Part of a small language model's weights: 9 layers, 709M tokens.
MLP neurons of a small language model. Each row is named by its layer, matrix (down: output weights) and neuron, and shows model dimensions 128-383. Each number is 500 + 25 x the weight over its row's rms, rounded and kept within 0 to 999. Numbers have three digits each. A neuron's up and down rows have the sign that makes its largest values positive.
After each neuron's rows, "fires before" lists the tokens most often just after its 100 highest values on Wikipedia text that the model never trained on.

L6.down1029:502498460480475504500497491537500513516476496546439494556466470513475521518461495520517509522457546509487498488495496517492521443505522501480493485493509505512529477525491489483463513534503469509491513455485498539492540419497494478492533492479520464499512503478487502475497487510493532469473520444475474537498494493497481507467410490516541514484528525489514532526459502511496480494478504491516504534492499518502517506467544544495509499543528526491492495471513529520497498527529501489523465497466503500525491513512496516494459505489492491479512471467513514497517514462537505525518492444522522472462487473512507527506444516510487456523456507516503494488536483486551522529498486503527484509533462507521472504510566519542522477538525523482503518487478460476470480458531500
fires before: "0", "1", "2", " |"

L6.down818:511524503495461495515490542501516541545485500517476514446520535490496511498520474485507492486526445517439543488478545540529511520509480481514494514534535497502519471533488442502526519548507506518537541495455469502522472471485531507541517496491521502483568475524490497474503433526489492502480493519483498486508491482472493456468461516484496492487512547495491480478526513484460488549532496485509521500536498499486470506530480493495503490493495545543506557442521542463490469493496496482453507478520517547497487548489503484475515514460499461518482507533502551496480475489543482507493491490512514512511475454515500435529543504520479494550533497501454507463503528503510503528511516547509550500513462449491489506512516501508489513484474481485505493469540528581517488481500506
fires before: " ", " −", " of"

L6.down911:464548498470514470524512516512468470513492525487495457517492525516511528527481482475496520537497468465508490526477471502511527506469508519404509505548494533525492499495502476503493500514517473500487459520468539502539480489495500491500487508511521508482494514548505479494498472473448505469520537464492492524504488492506537510472504510491469512454494496513505520529506511476507490474501521501482509499551504507532477492507488507546487519487488497477493541485463508482567492512470514502530513489486515525489518565523556488470465470524573460475469495512503514487491503517484550562557531475469530494478495484490497514512513473499418489512519488469518547470501460527482482479477490491484474526455477491484485489505514459480513553472514540490498493521452496501513466475488539
fires before: "2", "5", "7", "ed", "4"

L6.down108:517472501470516491503476512501571489497455446479527550491486494465478496480490470504556474536472506454497549546535512505459476475517509510490522495490537539508520475468492475512491534507511449529492484495483553503482493474471500503534518446510506513468515516479483495490497516513504502509502490518508539555526506482539549474471485496510489462490477456492522526520498510499505543502502521490538484523518520479490512525520490546540501500511519497474475561437506493504517515510513472499531498475510492513460528504488488516512481545537495515511508498518473513469475521509531453488550510504498510485432511515500461476491494505443498515511490515477504480485523536465502528488498533511522538469493459520474503512512489449474443502498503510513504530516465523479548494493477472
fires before: "9", "6", "2", "8", "1", "7"

L6.down978:485482522529500518551495521472534509505502466507506511474505504464552486496475482494541513482541494451459501499471513518467512470532533516482491516526479528474563487537517484517501487533519526520517480491487476489525480518498513456551483487472509514504498486484468469544496505514524495469534496467500471512494551485509511556505499496488526457447527458473479494499471458481482532540501537562497540505513519474497542489480510496487521537475493498477547524489557485525496509522533465504515520494497511538483533529495509469492518493537477525472534484492526451438539479534491550567483494528464486520487510437471488479527514491497527508511526516485530518472485501454540491519495497476481494521495461518522484511495518512484505483460505510508493526568515468484456507502480472
fires before: " ", "1", "4", "′"

L3.down1148:532452480485513438458508501483511513517476509500478529472497478495529490517478517476497504491547521492502528488508554490508494496456489504475470478524532474513510511483479492509486514474519536501518474467523472513462484514485525458503475503465536506508472507509495518489557487514499482488463508475521484508532493468471544471485550517493490485470527453502470509524493454535515518468494521469539507447483521487484529464519511469467473485476517502469486500444522475511481518524486514498459503506523518494507519521473504449487511504501508478476491512487534499451468463509484533509501499539446482481510484466481471546506531479481414512537513504504521499484501514486491546488511494510542479513471477528503509505524483493477477517503536530529461494468490484505498514498478508
fires before: " ", "4", " −", "\n", "2"

L3.down955:454507467484501560484511480532497480479485502519493497493499466529484490494503546491452505483465524479472516499504477528478537509483524526495496515494514521495526524522474475502456485492515526494524554507487522495491470502482520478473536464506460521489516478549493502509503517528485519500516499546476522497492473482514449500476510536475525540518518515488517519472497502506505482469505499515511483487459494519477424515461509520521502497499520493480490469481488472511495508541489447459447508499523452493482459534477481499492511515487528527535514512495493529464455509528501449484487524553515495466480481486471480502481475527567543483507558511502503497481547481503460496503493502493528483456524524498518498472560530535484476486497435504492546477514510486513492482516508497
fires before: " ", "\n"

L6.down572:494534499500516536472538486511466510526535538504503486474518484461483497473513497525413472479498494527471500506456478494512518484496516496477506526495534490525500535523457500468506520499469498545524537463500489505515534451463497525473515526472498535477471512451497465471492487500489520504471521477461494493507478507499499505501535512467496517515549510518506444453463507493471501488474506522534511553484497536504523507480512486460555522544531507491506497466498477513479485496523471530455481497474501503517522534505451484508518489524518518505490488501487509477478512536496495452467521507493521486466536481498511495487512522533502497515512460526474515544531529509484470501504501518470526477506453518530475474533512464473494451504504482480501503447593481541509489495567484
fires before: "-", "|", "\n"

L6.down534:489517476480558494495492503492519497519532534507515505496502462516498458535497501546455503504507489488450486525500492447519527511455532509501492486463535487494475492495478491506522481498505539490523486504494505482515520507501490466505455511491496513461531466551503520481480498452511492491510468483504467507500485515500470509527514516485532507493484515547534522483483490498518569483507515493482524481485489479536453504559473509510507515494493525461511496472531472492502492531515470477512474542478472463476535498493472513528519503486486508474521520502502482527474525503502503447439503508512519480474498506476493475514471520499521489492532501516480524515538541511481463494448513540507517488498494516489499469510469498518484503497547525493548474533486475503512478517498502
fires before: "-", "\n"

L6.down876:533495486487475532507507482501529489540496507496514510549481511515502466503510483473491511487513504469534510529515510463499482491525485494462513507490497512493516485516534487448482472513492511507540531497487488541490487489477481447554515517532536549520503467564448524517515488505486497498521511496471487502487536510480506477512458486467453527467506453515531481466475489484504518528503544521511460513478536474492490559552488471503519532543502502517543498482500499488483476473530498503525531485528500518516435513502467517525516481504492456476516493535501508521515487499526456520548534460495504553526519479486553481496516537529489526495475486439530504495451500470502502457484494521518545537551533480497484505521579493515493460496524515510496523499405539528528514499476477
fires before: " ", "1", "2"

L6.down960:529536505533520511504462505517547479523511489464486493525470449469540539519526483509477499508535503484526461510532513502447548486515461519484517526459510479537496494482485522513522506515507503511543507505507484518439468563586534489495518483490505450516437478474492501482495487471502519516541520519519479500484545502497463508520529505487524497481488490536504455493524486507561519436504483507519497509464437491481483494513505469498518545474517535493509468531487508467569497498480503497485459529503469501463520459518518514493531466546481515476514526492497516567500470500475469515470521503490525492496490518523493454475456468500477481498472517507512518486539494539526529503518480533516511539494530512500453534484493459465510475476484463531444468497566499480488487462523538
fires before: " ", " |", "\n"

L6.down354:485532522522504499519524507506511515522472515465511464475497497518496457500538491490514465495505522517495532490508485515542496472495479483485518486533487486514507511519533502511576479523473462503494506475549500457519510483494500476554493491463489511452492516508536513500511515475519480435468479502529512492482549517501502510503500551538533490475507489474518489496507502542505542513525520509457460555487503503537488471571556494525457525505468506495501483539489500521462515469508492497502494511452502488523508507482508504511532520493465485494515512562540489473471485486513483491446521464492543498475481502496510505515486502498518538505509473505449519546513522514481481506529520511447532481469518534459514501474490512505481495493512484493492536538483503499513538510492486
fires before: "-", " ", "\n"

L3.down1345:481512473525512538467494515476491522471498476539502508501463493511501484458519511490467469518512547491484519465501551490478515502499518515497507499493495512494471495459511522491539487515514475494511468536524465491508482521479477531489500491432488533489515554508496518461525540528498477459498512466496475505478474489523520451488486480453494482496497474507482507473521462524495496566462510497524507532481497498536543528522503473484497533470540495505539499482460506479486494485485508453528522481511550503435570542501505483524480493505510453510518475516480513508482563512478502495480519527511530527535536505531533487456487485516478520484508453530541533511502503522530526501513568503560513511522495499540486498504480495504526512516510530507529482551492517545501530524518508
fires before: " ", " |", "0", "8", "7", "1"

L3.down1663:526476529460512455530455471524503460470536546503528477510480471496490491462512529534457503516467511519499469473487489451480493476507474502470517518500517523548488477482486509480526559517531478473509492489497515497484519531493519541514482493486457534465507521512483520478552510518470501506485535518505520511484506452524535490500527490515496505505512481530479453529494498546489533516489502522483466514460494497494475464480524464478467525515509545487502497491466525489516558545477510474489505505534545518537468508529488552494512477441469487516513472490525475539480504499487511520446525498495534484555490508502510517472465517525498553482490477517528502482521497518514496503526499502478474505484461517479540514487520526482510480534487490505494493501498490521489512490547510
fires before: "5", "0", "3", "4", "1", "2"

L3.down1232:488531479468496469526478479448512530471559546496457502494509478497498491492496514479531545530489481566473521507516506484487520532502487505505475517518484462450487521509467501491504473573501487496506504493505428557491482562493501541511493506472472493499506506525491495539484523512463510464516485496485477525485506545499482512520504490463463441503520531541490453511532510476509521495511521491501485536494474525517486524482499477504448490505496475550478505504475480459541496512510494466490493500500490528480527526523525520512509476525480544463485518489487510530505491487510466534478537491538504496486500484471489481479536535527512504483541532500490491534521493537536513507520497470488500483563474519509491488487443478493489493507474453483490535450462487548464491537460543
fires before: "0", " of", " the", "3"

L6.down982:486496528496506469521516509456534467498485457489475494468501477533488529503511518474489487492496509483490450489469495513515508523512438510460477466492487477512490517512501513474517534473442524541507469507506510510445500434503511518543493566482515505485492494495505481458534499516525507520489537494474523510480510507503524487492489482547496468526505517495528478488473551482517528459476537497532493467478490513494445486524525517456499473482536520484463528487552491505488450504504493503523489458462472500466536520534492533550475462445504501482493493494521494451464495560527509470468529492517511500513519492510490493497491530498468559519547474486486501492516479501433491505548471503480502524481504517520471470480516500518478499515509522498510507535515550532511523514516501
fires before: " ", "-"

L3.down672:535564515486494492493511484507542501499502453568494533486487503502451500471498448502515504485481453535538488481491517507519496515489547519485517522537501530509531504488503505551507498496473444506517527487457473491510527542457472525501509522498541475491518482464464544509522489505533491500480510511470478510474525478440507494472537495463499487471439518507542523519511509478522532492496489513506553488505490524479513499532499506491529510493506486511523502485502511496463487449500516508466479506463479506458546514454498484509495506506534525494496501507474536496525508492502511517519481499500504503505535470473466501508532544491488485494487511472499481510511515460535534489501547512528530516470510494547498520527530439527485527485503464519500523540485480551537506506451509
fires before: " of", "-"

L3.down1605:472462476489470519498458493509516492501497535501517532521492502489489502488522498512518509531510454457487484519467493468496478457522500466490477470506520480517507503491471448476485487497476447500455482512497497500456556503472507468497488480522467504472486472473523496505507500506489436487525535491503474501504477462526488478449487496481446511502506475567513547493480456500498514501465510506508496485478496490533493490455511518471502542498467511463513484504482513528467518499459503484494475509453496495492529484493530584511496524492459496492506492474514526496504515515453498519515495501528514491517448453471530490504511526535489544506533516455474481516475479502515503521456482511484501462481509470531536493526526488486490467488510517488537496480470496476500538558507532
fires before: " ", "1", "0", "2", "3", "5"

L6.down446:508520506468535497479499519504516515473494482464492503487487449495489494435488513521560505477539535511509520516539491501534526497448479470533538522542524500479513493516464499524514553540472492519485517530513517504487536482484517497533517504508509466512503507486510507508472494465477495502503513492514489532572488511517471498494530507474512475486480481457499527495557478446473514480473517526490511535479445522444508500518464523521470468491552507466539497478473470519480521499494459518528498527509479471546523528497508501487475494485534513517482462505470475499497533496525507517453500509524527531480474522466470548521516528511483524497526516502488480566497511503458492518482531503482513485505504532482507528539520517470484502475476482483523494514590482490480551484505457
fires before: "0", "ing", " "

L6.down257:495507513485513490514529491501511501522494512487451472517453525520470488464476477472503525522489527481487532477502484520496513527518475538511517503481486495496506498519511520479537527492522512500481503493553516485521493452454518494491485471479490488514577500464469507468540509533435466552477447496475521539455491498479512537510496507501486446516457495495521488505512528511530481526472512497558461540448524529488530514504495470558518492523483502475455533541486524480477505463527502493480528470509516476479473484498507497534496515490473508505509486507475505476518513502472472480488493514490522496532484505484477528508530507511529485467470518493487460485495481509513499489500477490524507510496521514503513523534491529505528510566551467524459475504481473496521506502467499
fires before: "1", "2", "3", "4", "7"

L3.down1039:479483499534517505484456483545543495509489467537542523481479525505515488507517531558472486502546489510533507516494508498475491510474528468500486522477540504496500539506526477512510509499480489493482511504520520532485494507506513515489505544440514518496524448473486530472502470493495544551492472464506495536516499476518492478508511477514493515573463466504492489532504490507527455463517490513491539448490493528519491499500507501464542507525492531554481492500493484493518525514488495471500517479480487481478498455459498525459488450530483503548489490474494498501532540515469510485467513508504484497467509437453496501468521485500499474508472500479535494523515448543489499553478477480469506519508523489492505497503554456513492512521470504491489497487512487512500492468480490
fires before: "\n", " ", " +", " |"

L6.down1057:520491453496521490502494468541513490440457507523540507512479464489506507486496476534522489536487475442478524504495501472538464477481508494439491501503542492486494508472547493555498478530501534504516493478526520521486518489480483478467504463511509501518491476481507486507483488500480496518577514525523459500472501466509526473471519507505514493488500470489512486475466523495547470495529457493511473488519505503497523498485463465485451487519495482504518508569463505520520473513477536518486510524516537493487474494543447483484485538488425501478473512495477537483502473537503490500516503476501496467542514527481480519472525487459494494529506532496522522508491529486528541451490467504491464495507530495486556501508494475524547506539495503521473520509531502463545465530499437
fires before: "9", "2", "0"